From a checkpoint of a small transformer trained on Wikipedia.
Size: 10 layers, width 384.
Architecture: LayerNorm before each block, biases, untied embeddings.
Training: a variant of Adam for these matrices, 377M tokens, 5756 steps.
MLP neurons of a small language model. Each row is named by its layer, matrix (up: input weights) and neuron, and shows model dimensions 96-351. Each number is 128 + 24 x the weight over its row's rms, rounded and kept within 0 to 255. Numbers have three digits each.
After each neuron's rows, "fires after" lists the tokens most often just before its 100 highest values on Wikipedia text that the model never trained on.

L3.up268:137134152128130172158135128120135113103149161136118167149158125138127134155156117108142091181131117135117133109143126115097137124114100121130127110186127132152134112128151120142108135158109115130109158141168142158122151121111074139112148130124109179156094136149157121116113123109153180116145120116155118158101147115103142090062135107153115138158105151124122113145145151151135093083077115122085117150169117154099124180142127126124152123147099061089124093110135139106096114170111106140114099092119093112097143152129113128135131142145108107146104107114082139183142141083139085073117106134168084143128135135157058126133123123163097156146099132109148083086120155125119146134125117165123069135122138130138117132114143153122175128113124153124105158145075132117152113130173145
fires after: " ", " F", "ording", "ollow", " Wh", "S"

L3.up746:122127141123129197142129111151117156119136101107165109088109073148099097115148163109138141101185108107142129169158134160125095125142117122106125165156123137127151139145141102146095126150113107125105143128154118112121158117125124122128147102122116134096130098130180077120116126094109168100143098121133124148142165138109128103113155113122125154133138155085164159113144097156125116118125116110081155113140113093131129155127165116093121152143091143126098157115114087154130118167151080106124086143111108135123124149140131113165158125122075136126093123126111099134109133060147093110104102125134109127147119163179128099180136128141155158125126150121088114132119159114083132122095123145135125125087198088133125151117123142149141100131119132131130094126123145122134151162159160
fires after: ".", "\n", " In", "A", ",", "In"

L4.up672:089097143091089095125092149129105119129118126125105156155092088174174140188128129153151178116098142146114117155102160139104134128163126102117146090115100127122151067095093133121137143117108107129121119139090083161140123111111176110121131117120125152137105126092115147128113099109160108147135139127102100107120112142153154121130092151127104089153151180141114133154076140155095111112128127181157132104124111129131095097096110134092113146137185120127146145170127162142126147138124147112138120124169070134103095077141105123158148090124102134148098138116139117094088152127094119177125098152154109092110125169089076114155140171132142090103150171132146111126085130119157108113154126089140154172128117120147133161121156137108149119121096149120111143117089150125139150127116140
fires after: " m", " l", "ir", " M", "ull"

L4.up993:127137116123117155154145140096116130123105076133100099141128148142175133114097168087158160143189124115083113129139102098137113112101129121120116116149164131077148108152110117120105126145153115152122067119137143116138192167132116159133124120154171096144123149105097148135107082124121077126106134107117104135141133123114145089091117152126133123125112156127101091147119123168137082164133123155136154115119107146134154136109110114120100106138122113087161091123153148121108085144170105117119141145162123097124162127127132127142111120141102128158161129139144109083146161177157111136095122135120135096152138121111082086114096138086170094131105145137139135102167138125097100150160118144125085154104114166148153127147113146122173120121137111151119076114119157082164099154101137
fires after: " L", " M", " N", " l", " |"

L4.up1152:112119127111128113138089152106143101081144105166157116156109161156144128154197092124136127121086141096122125146205143141109090110117184132101171173184099132126150168116141146108152139164146166088132115146107109137131118118144081105157116106160157122108169110125111154121134116141125125120159136143124158153116128096167133094081134129134154098119105146151180152181106114125110136135103128165113130093139101089176109137120132146123136115125090138133124176123127130131170114100120163101129157136129149164124154169136143088138131098145139144167136145160090126128080155126153132127110158102103103126113131101126176112130152112140112100137143170125105132163151109098127125119122123127114106143133168090114118097074131129130126111142094159128118125152129146140122132091138178
fires after: " S", "u", " s", " Ab", "ud", " T"

L4.up1439:134097107145074124121107147085140154089117080132120150100119128119125128130171118112154140113119092122121120136140113093159140125125142123155123112136098110122151104118092106145121159104135171133119107159127094149123176139139175121132136118124144102116141109127100136111168173147142170142139110126107159133107128114170095121116180146131124148155100093082158130075137147148080169132152082111142106134091114114131115140096121168118136125110086152145130121087098142129100100109099121112091115144106169161155151128142135101107131117109117129141146140134096140110073123048133131137157106116112120169151113162161119099137141149162178142137136146086148152099169114148136173087142118127095109123146129099164123117118155101111122116090115167132091154140125123162159139132154104
fires after: " B", " R", " K", " W", " r", " S"

L4.up729:111123138122117169181136139091159127118154140149112130138109124091105081179161127146106170092144105151108155114124148114210176105131126119152102102141122138172121154095115099141156119134118104108093144150149142088115106099095120126134112157133122139136094083116115098098115114090125123101146138165136142129123151145133166142101119143104108120120133149120102083102089150117124092127147122120149108164155169143115110183132114123133136119141123094091138147137101128150086107124127148114175145123104110117079108107112123130179106113133131134127128134118174180141095108137143116097113132156146106125126150100163124132170155174140091127087143100170150166148136128116090139105118132119145111143124163148128123083150151120136110159135148164102123176138133147115141149153150129
fires after: " Jo", " Ch", " X", " K", " Fran", " I"

L4.up423:157151123118106159139136134090153127107144095155159129123148154108100144132121113137133096140126135150119087101156101109147068132123098119102114140148113152083170125113175147119112106123112117107110133147162140102142146121125126104147134171125134099144141125159111111159116130121154166116124113105114099156151159076171081123142150133119118128104095116115127172117114125095134099126067125129150085157118143097100166177143106125140121169129113091128167165189123134089153147128110119133138113134122095117174134130118082102160135140139158143101126089132143115145183124154137133106137148184109121138147154143117101134131123151155101111101081083114106124164137127143084104090126171110112142129118157144132083140114149129156146158155170146134106095138102166122153149195158103
fires after: "-", " (", "\n", "/", "\n\n", " \""

L3.up114:121139084127121125121120124104124097122140144142123132093135130156115125161154134132159145167078106152096163177179089126106078094138117110110152129089122093116113108145167128135096138139131125122103120153135131125144161128126073142143152096126161084100138173149136131127101132146131139125131088122151117122127145141160124100094155107160141089138085145152126160134116073131158121093140105158082155133165133112128116116142143134109141181120177149145124148111116115120118121153124113117106131099124155170117120150147140103141108139133148114132099150144102165139085138128139107084130122125162167140165095155169104096151160111110171154140076170078101140108140160095137136089136144092149132145134136069112126110118129150107126150134132130167148072101123123145128169120132147
fires after: " ", "1", " \""

L4.up1463:139141092143083158134089152152124100058135089141131132143134131109090137169112128103142165089170088102073079116146110138102140127197110112160135101099136121141129089174120105174104145170129105105084119144116134140193140145126126106154141136143082110124116156117117098141110139126096150129139117146107161123151135111152130091115145149165128127078094129128119113121112104117111140147115117111082091116094101081116122133105118102089170150138101109067168121125127140165091140137146145129144089138075156135114136145136119133135149164128115157148120133158105083123112127111124080119107127134114178126135154115126093090151149138177128142109131154130166151134121131101124163141102135151102126109092120078159107155120131129116117180115128103113168100136119147125159108131147131
fires after: " E", " L", " I", " R", "r", " W"

L4.up163:119146088115155110135145114091146149098107136123120154125128127166159165148130107119144171120178153114121133117115099123152178109174102151135153152143112105123090165128130136183113079100099168110087117112147174130123150123091134117130133152131146126150147127132119130135099132139139120124165141141160147164152149089120085127103150147120134162087134165111114101143106135140128078165110127131145125138087138127175149127142148110138158123128093152116201123090111124124135121077113159083132160126138170108108130107104142137145162167180101119130102097138169115176125137081159158133133138118166121136154116115083079138125112138114145127113182103125164080097114102100138140142149113169162135108116164139115104163125142112158119107115140138119170126096128154112094104120145104
fires after: " R", " M", " bro", " E", " H", " Y"

L4.up887:162116125109122141093119130101123115088158120143118113130126112167147170131126108118110157119135105112087095140138163160084087125139139087119128124148133106140096136132095158085163112157167115176132161123101132113156161111165128064152117139089120179155152106182145162150090142177141131089110125130100125136134172128143144119103080106141133115142138123120114152162142137153087101121094113121112147082089144135138135120110124171108150171087103147084122126117115163097136121119142087117105112160121097159101117101162132122132121173114126149152136145130160138163142134137149121175127119110150125097160113144129124110178154134133125104173096139081148131107170087136148134092165148115154126116112106113146093127109149137142124165110126111154132102099081160104101100167104161
fires after: " v", " m", " M", "/", "ot", "-"

L7.up555:136116130135103164114168139108109125121119097139093098135113069135117143133126107078082142093143122141122134111119194132156093085102139135095118136121106090133117088127131110133148125180118139097131133115117147135108151139109096123092111119119170120127144108134128117152140082142084142117144148160160104164146095119151082147124124151118136124100113123141130133154113126135088127149124127144123125151085115126155160116081102147097171081164115155101123158088135156149151114201120109121123106136126163167124118120111129127155138163135124118176100157137165112085102172128108109075122121114095105142156160109128127117153156119140170108136139152119165162178151132145105148182153090133117146121105152109126145074132104102138118117164103091126158084153163154169135127140186146
fires after: " S", "u", " s", "S", " in", "s"

L4.up1259:138127140170100122117161127135122159153157148133135149161134147138122071126158140091096116098186101132108152145144126118161138119110100147120132137118121104155111106118105067157114134161133150090119127135133128125185110119133171135123168144115131153120105112121136144131150153093121154118187072151129114138124205140128100117114151069161093080146138124105112140150138149110152121113105108147107095109091096102125091159116150126115129130132106114111141118099128059136115138187114099162090152077171148135142128118168099131142126139098170125149153131119116134174157131119107140098105119149105076137148091110135081109171156156116118128103121132133129101131090105148144144118075154139081101120108141113120126133115104144192093144127107124115170128143143170143137149165097125
fires after: " R", "ep", " Rober", " Jo", "A"

L3.up778:149157146144138110118145104151147112081154117152167126097172114099119127107173154117133114130133105103095132133112129105164110149140108139102115106156129133083107149122131085160132141114143124126104089189169122108186142144139092134141144129144118144128096144142163139126120176119142121042148142086121113150102142126128121106106141136118116133130149123129096154104170108127168125159089122140137090120101131118100113115131112157151128167135134125105133133098141108150118113148137118111125133086160124110124099176124153122143134133134152135113140105122101138137124148063133103110119162163090132119116125136121089118107105126135081128141094117151094162112115161134113164090119104154113100089105138083104167135136126153148171132184150138157112153129162150172136120200182128
fires after: "\n\n", "\n", ".", "On"

L7.up852:146116094141135145132089099173145063097127120125139126132094161131121131091134160118111121152154124167123144140159127142098121122139117109136176128128141129072175077118127123126118125148129121138106145127119115172153091155187122083115116106124139153177134158123166109114155130131120122128119141122147151108135120113094148126146117107161118108079102179160106143136110135156139123141135128126105120060094141103100127110154162135128112126091148146094141171144095167130154142127142076112151144093138152163109116195116122111149133131127136103128135102096127096182133145141158120123135152114095161107140110149171167131115129132141120132126102175118101113122142143162121167144122128126131178116137125135154122134133144137102111126157138137131165133147143144125113143113155110
fires after: " F", " f", "f", " sc", " ext", "et"

L4.up726:091096115134141104147082174129114167098130095125127130086132102119111127116096114099146121144115110093150115098111087112087129146118167090101101155098126125120107130156125104131137141124172177126098097102133141195145163101122123106106134141144145148146133124079160152152129161114135132115085120113156134083095141155150125128154135127128145088126076145129106111160142086164123161108114178131173156137126115107182117139124087126107143146142130120104168114160107106171122142114174124139110153129110150142165121135102154115137147137126070125129110143059100102137142161135119121163086124119154113108089172137116114147129120134129131077142104172092109161137123143160127116148144115166126102147118133117120120102126120117102158116127164132133130104144164133099123133135107132
fires after: " f", " sh", " h", " go", " r", " sp"

L4.up1506:129106062174128085145052133115126099076090086083142127102118164128091116142106120100153100129110113105133103146133069131107164175128161093136123150119142121129131126117109096148105155115114180147140111131138133147117140141113121111161121140122127123114139149127119144115176166134120141162114117134135161129120163162142114110116125095136132103139156179147138116121096124116117164143130103159120132115076117117182112124099169131108175148128106149154131143131150175116164131117114094138114080151153116134118105120141139120105156118136124168139143064144129110158081152086112109139131118101135112157123142168100115148156152201105150077137130134115092146108150136149089140130146152098136106114137157163145132141092136112124140095099162168118151162107133141153123126092152136
fires after: " f", " g", " r", " s", "ron", " sh"

L4.up402:156118076146105087143075158124132177132110075134122091071110144117076113102178129105148132180159126126107126105158080111118110095133130144115112108099101113151119134124140115129099117129121164161089154106120163189126174087159145116146132152140132147113113175099111109110103173155167135152118125108101155115144148102117140140086134110168101110094132131163121151148149073173128141127113095167118127155112129131149117157154110133124120113155150139171108120110101112109111122114174160125110116098152159146109151171113128124115126158189160095111134128132080142125147142112137146118098116091131106091123166151107116124155138145117124115145117145120121112122158127110118106147134127165102108100145099103173118133119143119127175122109124164138131150124137171157120112100147159
fires after: " h", " g", ".", " H", " bro", " wh"

L4.up229:084161129108140168139108125124162132131093110096092147125146094153104129139158116124121130174115151107116096095160136118132121089142133109147138125138119127118166108145130189142118124107112093140120124106108139119100108133161141106154142129131117170130197119103110158129165117140102136115097153072107141149140091119144117126129094165117121088155154146150096190120131105113108128136136122147114131092129137163109162121098127099091103124124135130150146149144132166065105110144177166078125135123126083104111148140135096133163101134126153143125118131103143093144122098122156134105139138147080138134135134100102130066133113167102115132142142140138162097118211108114102103154146133141125126112089151078145189148093154135113124100113130165151135104123100137122087154150101134
fires after: " m", " |", " g", " M", "m"

L4.up1375:111110150092135125108106135110107130104125131154165121123174104115162120169128103124171107174131124200136160123115131143077111111123117111127128110090120158158094153097163138095123096115113112102108088094097138136145151157075068092121112139080105150168134159155090099109098078112127157121124148094167136119081158147104093119113124119151173124127142113152139151168150142109133100115093140118137121147167113127136168158124160134108178136129144128142099116109091150157136129144129138111113098163112103094122093140132106155152141145160119152122143156148130113106122146110143151143127111100123132125128154176131130134148111104128178112152130142126127117090153098158108093145119128130144141119123182102125124124167105108146142092156128136120122130120109137109114169101154147
fires after: " m", "em", " s", "am", "z"

L4.up1357:103114093150115126141130164121115142116164132131104105132108143162117101144123103138044205143142124154104152139157112124154185139136089163109119106148137099119111099138094160155103135118148178117093099116134117129107172136082152099171113165135116104186139090138176133132150193120139104155101130138138099163105141050093125093102162130139115146109163154109155106115095161194131127106109108160185108117116150148157161146079107125099165151115125124109128138103158090134127126130119116153114097141133167117059117139129158130152156147150115159132126128116134108113128136126138138131102134101090077109143149114134095118141141181144162161114146171099129118107157112077121135134077124172143135105144149144092128115118119129107158112148123167136126133142089168086108105112149127
fires after: " H", " R", " bro", " G", "1"